Weights of a small GPT-style language model, trained from scratch on English Wikipedia.
Size: 12 layers, width 160, 2 heads of 64, MLP 448 GeGLU, vocabulary 1954, 3.9M parameters.
Architecture: RMSNorm before each block, rotary positions, no biases in attention or MLP, tied embeddings.
Training: a variant of Muon for these matrices, 148M tokens, 9009 steps.
MLP neurons of a small language model. Each row is named by its layer, matrix (gate and up: input weights) and neuron, and shows model dimensions 0-159. Each number is 128 + 32 x the weight over its row's rms, rounded and kept within 0 to 255. Numbers have three digits each. A neuron's up and down rows have the sign that makes its largest values positive.
A block is one neuron, or neurons of one layer that tend to fire together. Before each block is what it responds to, as a language model described it from the Wikipedia text at the highest values.

The second word piece that finishes a word begun by a short capitalized fragment, strongest on Ch+ina (China), also Y+our, Amer+ica, A+t, B+y.
L4.gate15:135144118130097180086121174136176107078057174129101171143143175169130134182121097115183155118121175061123107100153113114180147122171162104122103133099128168191147134127118198177134103163115140105090150117125123119155129151124138100183134122102163097092148118141112149191114120108133137206057164167134169132143085140123138163125194138171134107120183129122172120158102095127112063117135183140131132218115140076148120098074131194127171148135164109096144150133144079110143126097099056
L4.up15:141100204121125110083136074134143110110069148151128123135085179143177119131115162206155122127117162135087172111133163046189141063178118109138063124122156125203129126121133146119101102131126081106108117059141101139159138180091124135106118094123089139169168121169113052168104125103118109120095122145037105140126163120108116093107105080122147153107100191204141123153164122086141111101112149118129098117122206134146154104154190114161125150177156123107082156153109155174164113146139119
L4.gate54:110114109105154099117169144139100126125129105141191124169075139084149092164185125106121151181121159068172116127199143147121180140115145061113097151144121080149162169073106080124037111189092156122143157133121120106128159120125093158148080133059110109094121131127130143162158111166107136103097145076133098066164113111088138135128103127167188143102104131133205071086130128116171097103177108144152054187127113128145067081087143148173123144164123093095165113123118100150139094136158183
L4.up54:107148192152140117161071093110153147126178100209178100132104168121129086103102114106135100124099101083162085125157123115089130142111163076129135165091119114103157144075173120131133143169115164153184216124061124114144130134109115141097114171088073076094169136128154148168163151162146175104081090105128120135183158121090092087145136126189151075144144142107077124140172114126139071104168118144089124150157136113177118105137088058089207115153144160113113094128112070099102123083149170
L4.gate157:146105129147159176164116133120134091123102158063124155109118126160172080149148145125158118219062100123165145123176079146142126128135123140140154150130133147132109099128090112235158173120112109121134131098110084152168181188168137120141115139140104082122074119155146161111104119103146118138103047106095125137115141174112184053121184100099122128153140106144132122119200094142186153139069110113067114175155084111145092208184179105123137106157126166137142103117073109116139122116075079
L4.up157:115118072092160130092139152107111073152101141161108143191100179167109125158139129112108154127084174152093144097156149131118202164111123113179154085124075135154173191060133135175173142172132115092118128103128149153152101136039165120162133182115141099107152104121145181108143166119151176103120170148092115185198100101099170125083143143169089116135150171124119144144133098096135095119104177084113161168072066070103155154144131150145154080126107135067094071118134105097159122087093114
L4.gate196:129076181114174135040132140107074106076120139092120183132128191129187198151112110155144115135078135096057183120095137130146085128106159083089151156129121141116068106179161160125138175204122101123113155071110146078141175127123147101113150113173119075104048113133118148127096194095194136087128126092118114115126126123144114107077108063121174141113129109114131150105132151086170105153159099127092163167155132190117163153115149154144098135114117140071123147133156133088094169106087134
L4.up196:123138174093142135108194102124122120118137128132166129104149150109183209153147078155144112131129140148098143082105133071144117201112108058188115091129107143157126151110171131110138192145201197138141161106125107139083159109063172118112161117152132102122132132096107175157148104072121132109121141099144089078142103144111123123139090153178174108100116109195120189165111139135117153104048106071107169104159103134138111141183179127156128179146108155062110148088142167119127205152080141
L4.gate214:106083092099114126164092144139135098101134111153108099148101176128119115178204120143088142104129115149137088144137123136181188154084126134096164126104144109156152167084102225092179164103152137075138110094174113116134111128103134148136070147173109128155147182064157168164147028104152150092152122110135161131099102171101108149183147078153127111198106090172162138109195072149179106142149144095124087179131115100118093074096155112112169132161159132131129110074134155094099115091136104
L4.up214:070077083097136184085137140138153065114144193160108127204131087168160145162117176079108161127138136135089139098179143131139148158213107139157148153186141113164188151111140119110087139120049134149071167109151101164121165167116167134194119196198126095125120146079188132102112123108134113133133092155098180161137106137111119135135136109146122145165109120097121084098104122115178181130116121114086102119111104134165138139126108123089166158104150114123161190157152135112090158205182150
L4.gate259:120148184072121138134140117110117131048155163139109150120126203133106144152182089144144122106095055144059122152099150165111228143123130104109153085082150070135132085076172080101149124163115130167125149124081091140127126149169144114133112116166096084092089145107112196115122133171152109075147184074134140152149140117101189161131189111125103149139090143140151160179190130114158152109128176193126169146144141166139153133138151100120133163078130050145107129113116162102102122075090115
L4.up259:126127179126183117119134127106154161126122127167046190109118162106146092073145065101106181147144109168057094128134101115136140173093175109119160087113158143070145158112105116132168141112128136142078118151115102133127083117086152155143124171116164099092110155129115200108145121104143157074139224155093144128172118177162174079167072140095097180077093108099113091151096116139095113085143135176128127113109137147146094173126160095128163144116134080126085091172044158135104156079107156
L4.gate272:125151039120099113162085176120174129159091080126122137169142113170117163121139097107126123171201152147155152105199196096141124137129110072146147166111128139148161144132142048135130153148094142141155145113144142208113116153134218093150107135114084153196107103132121150069184114116109122140117035136119131187067139161125149109152143100181116168135164096165140101127132111147158092124138097143091136098133141120148090055153112179101133068107083135132181144109150178108100122137136120
L4.up272:105147104150113092151144203074122096158121135179114180105093127100119133158134161160162127098137154095112195125137174163114109061102084085143188175085157141157132138059161064152140123157079167149089125084090112206122139134133197111159078138156113174154173155087161147114147106109113139101103053183139137169158125096154050127068185120132138075122141133126113140117120123114156115126154167118144141083128066156140131113156118113112125165107083154077157130097136158125171139100177103
L4.gate281:112115103069162098130148175124114122143189143137160157181155151172061086168152058139161089100124163147184172087167124140113177107151176152074162160141170112159129151093100117100172159159178146123160135140120112204158103131192172137142129143127146128116189171104128123085111117077113134103135144137136193132130127174136087113125146154135118146186129165124124099105115171110100096102059192135110085151148141107090145150078158174144093114118157114108126074080098052121186158140108093
L4.up281:109100116134132123109123168113124054151143053111179181134141151102096145190161081097140123121095141148141168141111120135119128101157089166149103128128185129178112146121121137117189114144104094070116097084165133160153097122133147093153114160148119118092162127101122167091151073107048151082118122182095142114182109151058142108046149074137147142157094116128138087136120117088089115135125099180106029113106140086108116143128090123204112166122150185075120095131154069125108107149104070

Closing == or === marks ending Wikipedia section headings, e.g. ==Career==, ===2012===, ==Death==; also stray word-piece continuations like gu in guard.
L6.gate52:126147131103144157117123124136126088127125155079120106101122112154110103088188152100157104175124154163132101143109093100110083134074161188133107118146099145163092113092155061182102136112123115097101169125107196090067149129059102108148138154138165157083158097168064092161190077089142151176174111142163146094088101121171177191164144070129166120087145140116062153107114138171099195130146128124121097117130120116073161130091142051142123133074172084122139127133105158103120109129106202
L6.up52:062101097111141141197096095200177098112160162097140114167076075162085113097112183119158093176106179122177136143108130129133147133106154173080083171142096083118117096130141159150208144075158080118114142170126140111163170151129145091150141132156093073155142071125116115115221143098136104136118119119159103104140123134148172136173134133121131125133102176095133203165153085170145141073153141177189150151122088130115161100158198112097134102110139125105166144178072149105146143108132128
L6.gate164:124095137129181152114183077131141164162100132134151132096105158144144139097097129148083171099139090139119087158106129190120071122147152134085157085165095115038187156173082065125124131181069134170136133130092154111145143118204102085155124097172135083132158068155086108153147171125128094192134169118170134155163171171156138155120171171124129123138128104090077047130136094066095126110106120139062120098119164170094094098150081071090100146087130145116116114126152101096125137135131133
L6.up164:101148083095158166113179127177132137158081095088122137103123100098119165120139138165054165112079132125118131082148155144138131164085086150107103143089150169136090121121087099103086173126105136161185124105110115129082193160159088076159109117146138119143163123125160089102143146083134115109107093124154122105113167172136167147159133057077143215133122205136154099087169090136167071092151063126093144117107122047131111081154094110118126138164091127118107159112067144100043170131151128
L6.gate174:149099123090178176099082125060160132150143151099119133113173122100129105150143122183158112134104087136139146167141080188148113161111128108129133139123135146094138181112168121132137152142114116113167081117048114113160161122149206180126136132121142200079108167165112094112111172150142153132176113137125131163106162125122153095117121070125129112114153095111125143064162159154071162120155166134091121108075195147130069161178119090155145116096085136098124069202180145194190058099098099
L6.up174:132142051128181164124175044177116172121065132158133116136074080141166093171123122160115038131100137170154090074182164144151074104160126125075099120069084157094087089130126104092125104104102119182143126062136153157101193112167119165128155097125121118156145152136138158073099179142154100142105097111183144086141170156127086122088108109187148154140129102077082093074143119119081130116160175147129149112142170133135155157158128144138100166113162129075149118102112165151133130130120145
L6.gate240:101085175105147174092141048142171092080097117069148116145127046111121093103126124111073143127155165157123172100147078062237154102133146134133111089115107168124155138150150151150161137058082125082112127081162194126122127105150134187133160127126149193111196159158121113153148070144130122171153138126103183101153114178107132150119111128125162106105158167126142135174108105180125082165093147102135114071129109157129166119164123195121133160114118105119111139156148153169160113155129070
L6.up240:115154155122087159091150122141106117186096114095090154053125137115151146109093085156101152177128044119146113056092148119138112107124149151126081114141092178114136121161113101161207145122053071128117133144092122143071096097141106189131128143133064118129143133156129098112088144104109121159106148110203098064166179131144127171124153136094185096089122113126100094163127114130105099134121220162146075158153168156092144137181187145108109119149136104063094132092109156099151164109122079
L6.gate364:119125125206155141091115148105170138095143112092153089115099100088087104127145133142139104124095143088127051138133077163151145120154139154077109124177162120052140107148077148148093121091125108103041099148091140112066118149067160171178134189140101175073154132138147123166102137083126128115215141143086129093073143118141142185133177142112094143177189144091134095130104169115137151159098178084110138113097096122095119131129126115116129168134099118122112138159156210167068093172090134
L6.up364:128112147067097118153105136104136160130137126133137140104145145110172156199124160116096092092152114139100126064147169109119121153060134183097121104077116110092165148163074121090146156137084157125193141114146130105218171156166120101143113113135117101161139150181091156115167222118145132184143113169163160097151080101187133141068105077082138107139145170092106171156096116152200131112138163105151107189098159154094134165080138090123115094121123184147092159124055117110157152139130155
L6.gate390:151092120085140107132116228078184161142127179082136130073148132045187117121083152166120063101101109095124140067114128115097102164123136143085140150145131114132136134091127150161121106094144132154150181137163105132056134021194070143117139205092094158166107113142143115136084149110073137031128169148147077119118151139131135114137120149118099191147145127127106143101129134084145096125115170089110142112133115143129125101147090148125168104075151174102136163171154098123160117108129127
L6.up390:152102119117120104123073103117155147135137127137087094179166167103154100142152159149061106114069128114165125153146143109094123116094181135164134157082103163074132143152106129189127166077113162152125158160144162161116161121160070171072112136145124077108113100144098101145160113112210115160049121093161081147071140138158091094123162119092110165149099171080072141074125120179134086184134139116142188193156177151117169133105116144182111162122150198126145152117164150130193128120131081
L6.gate437:137141103131150101072092132166155189170111157110091134117114084078099107166220148133147096174148107153123128132138168186052097118129106070110116146147061149130160106128114069132134090116065083127140153101160193127153089121086099135143157164146099155085152137151131161125138120131085106142133098135103110108095154137167152167164087123121175109089180134136060139141090031114158155047170110105094106142161098150143105135187117124134120091130130148086079172098121121154078147121085109
L6.up437:152128107131177133140043145091150116174145113141163167122111191093133128139074136172130081179119105132106127067106147137110046112193122147140069148068092144127129164168182125111081156113142092126105104104123123111105120148101082169091147131147078110101168167175152146120164088114125101121124119160157107088122144157130128147103157170124175130113152081086089235150116131118145174096047098168164126132162137161132144142186199123150122184154084184125154105154121131173121128130116123
L6.gate439:120117186102134126086134152197164094121094130132142144147129109101173160138119161134132111194148105123071158150150102125148126107158188117120182102112136124105132072092078154217131167210108182177107105135163072135106079157162161107136144172078070165138154156137114166093121101109096118148098078071131135140096102154144103062089129094098125123076105121190121067089143104064125099106085130108065155165113138101112154098177122141081098127125119118158128129105100179152138107098077125
L6.up439:128144131092186092065114127148136105124163140104169120150128180091128104129159159147168135181122137097132128145136051117124163074127153140135107126070080093174124133163126126132113189131136196138137133121088103147100087119105156106108151107145079102135137179150124103128145166178162099116140129135118131120129143171175157071115196111114147142078147176211132134086190172107137096128140096184140147189131188044137131074174092131110131148140128108208087153124153167135165128053144176

Opening === or ==== at the start of a line beginning a wiki subsection (Cardiff City, First round, Transfers out), and mid-word fragments such as ast in East or ow in allowed.
L2.gate23:138164194143110110168147132141134173124127056094126118125144106103046102135108160125102093148123076118158188093190114122113141152155068099122112107135146154135127160119202109109095095049130104136143124126139135088130177128128109090185112054138133168152088137091087141099151083139149087145162111144116147136098156078125087108129126114129107151038161167116117159159076106169078106127106130110108113015146127145141099105134078175118103137150101102096167147168114162073192123097141125
L2.up23:124171110147164111151109145124077098186118115145119138178109145127197172116107116211144124161117118152086097126141157108113149084100072107079092188124064171160149094178120148114097130152109028203120155093120127093149177112155091131152078101085139182161096156118111100141179115126170083096121131116128123119119113092175071122154148072112133147112155145130139126142111095144105099045126185106115128073116123217088129121101163109125138175116169141146105133182145157131167135124157126

Second word-piece completing a word that began with a short onset like sh, ch, w, h, as in sh-op, Ch-inese, W-ork, all-ow; also whole words like play, appear, number.
L2.gate333:096122069161078109139133179125135109133116110159089121042155180172098135093106141096199136151147101160139155135156118162126138189082122102120086147115113140176186123101200151119087104131138106086108183091180221127111177105106089113137190102082097110090096092169092169107164127121151183102164155125175127087161091117134135146102153091069162139175121090128084196112132092133135125141071163113138127147113123092134110107148092117138122127072136129152110102143186105152160111147181120
L2.up333:135123128111114198186130148145132096144112148180126105214066084127140087048097106158107117099129167080136146091124095158103164114138161125121121132106116173163120082087124088160089163092139144116147102153108136149144161076139143102121113121126084145161056099157099191139119174132161119113091112179192165121076169109160102127152171128082142127088130146110085171194102188108159163108170167131104080092133116137162138185155140139089106085169116140050089110110101115113138135160181143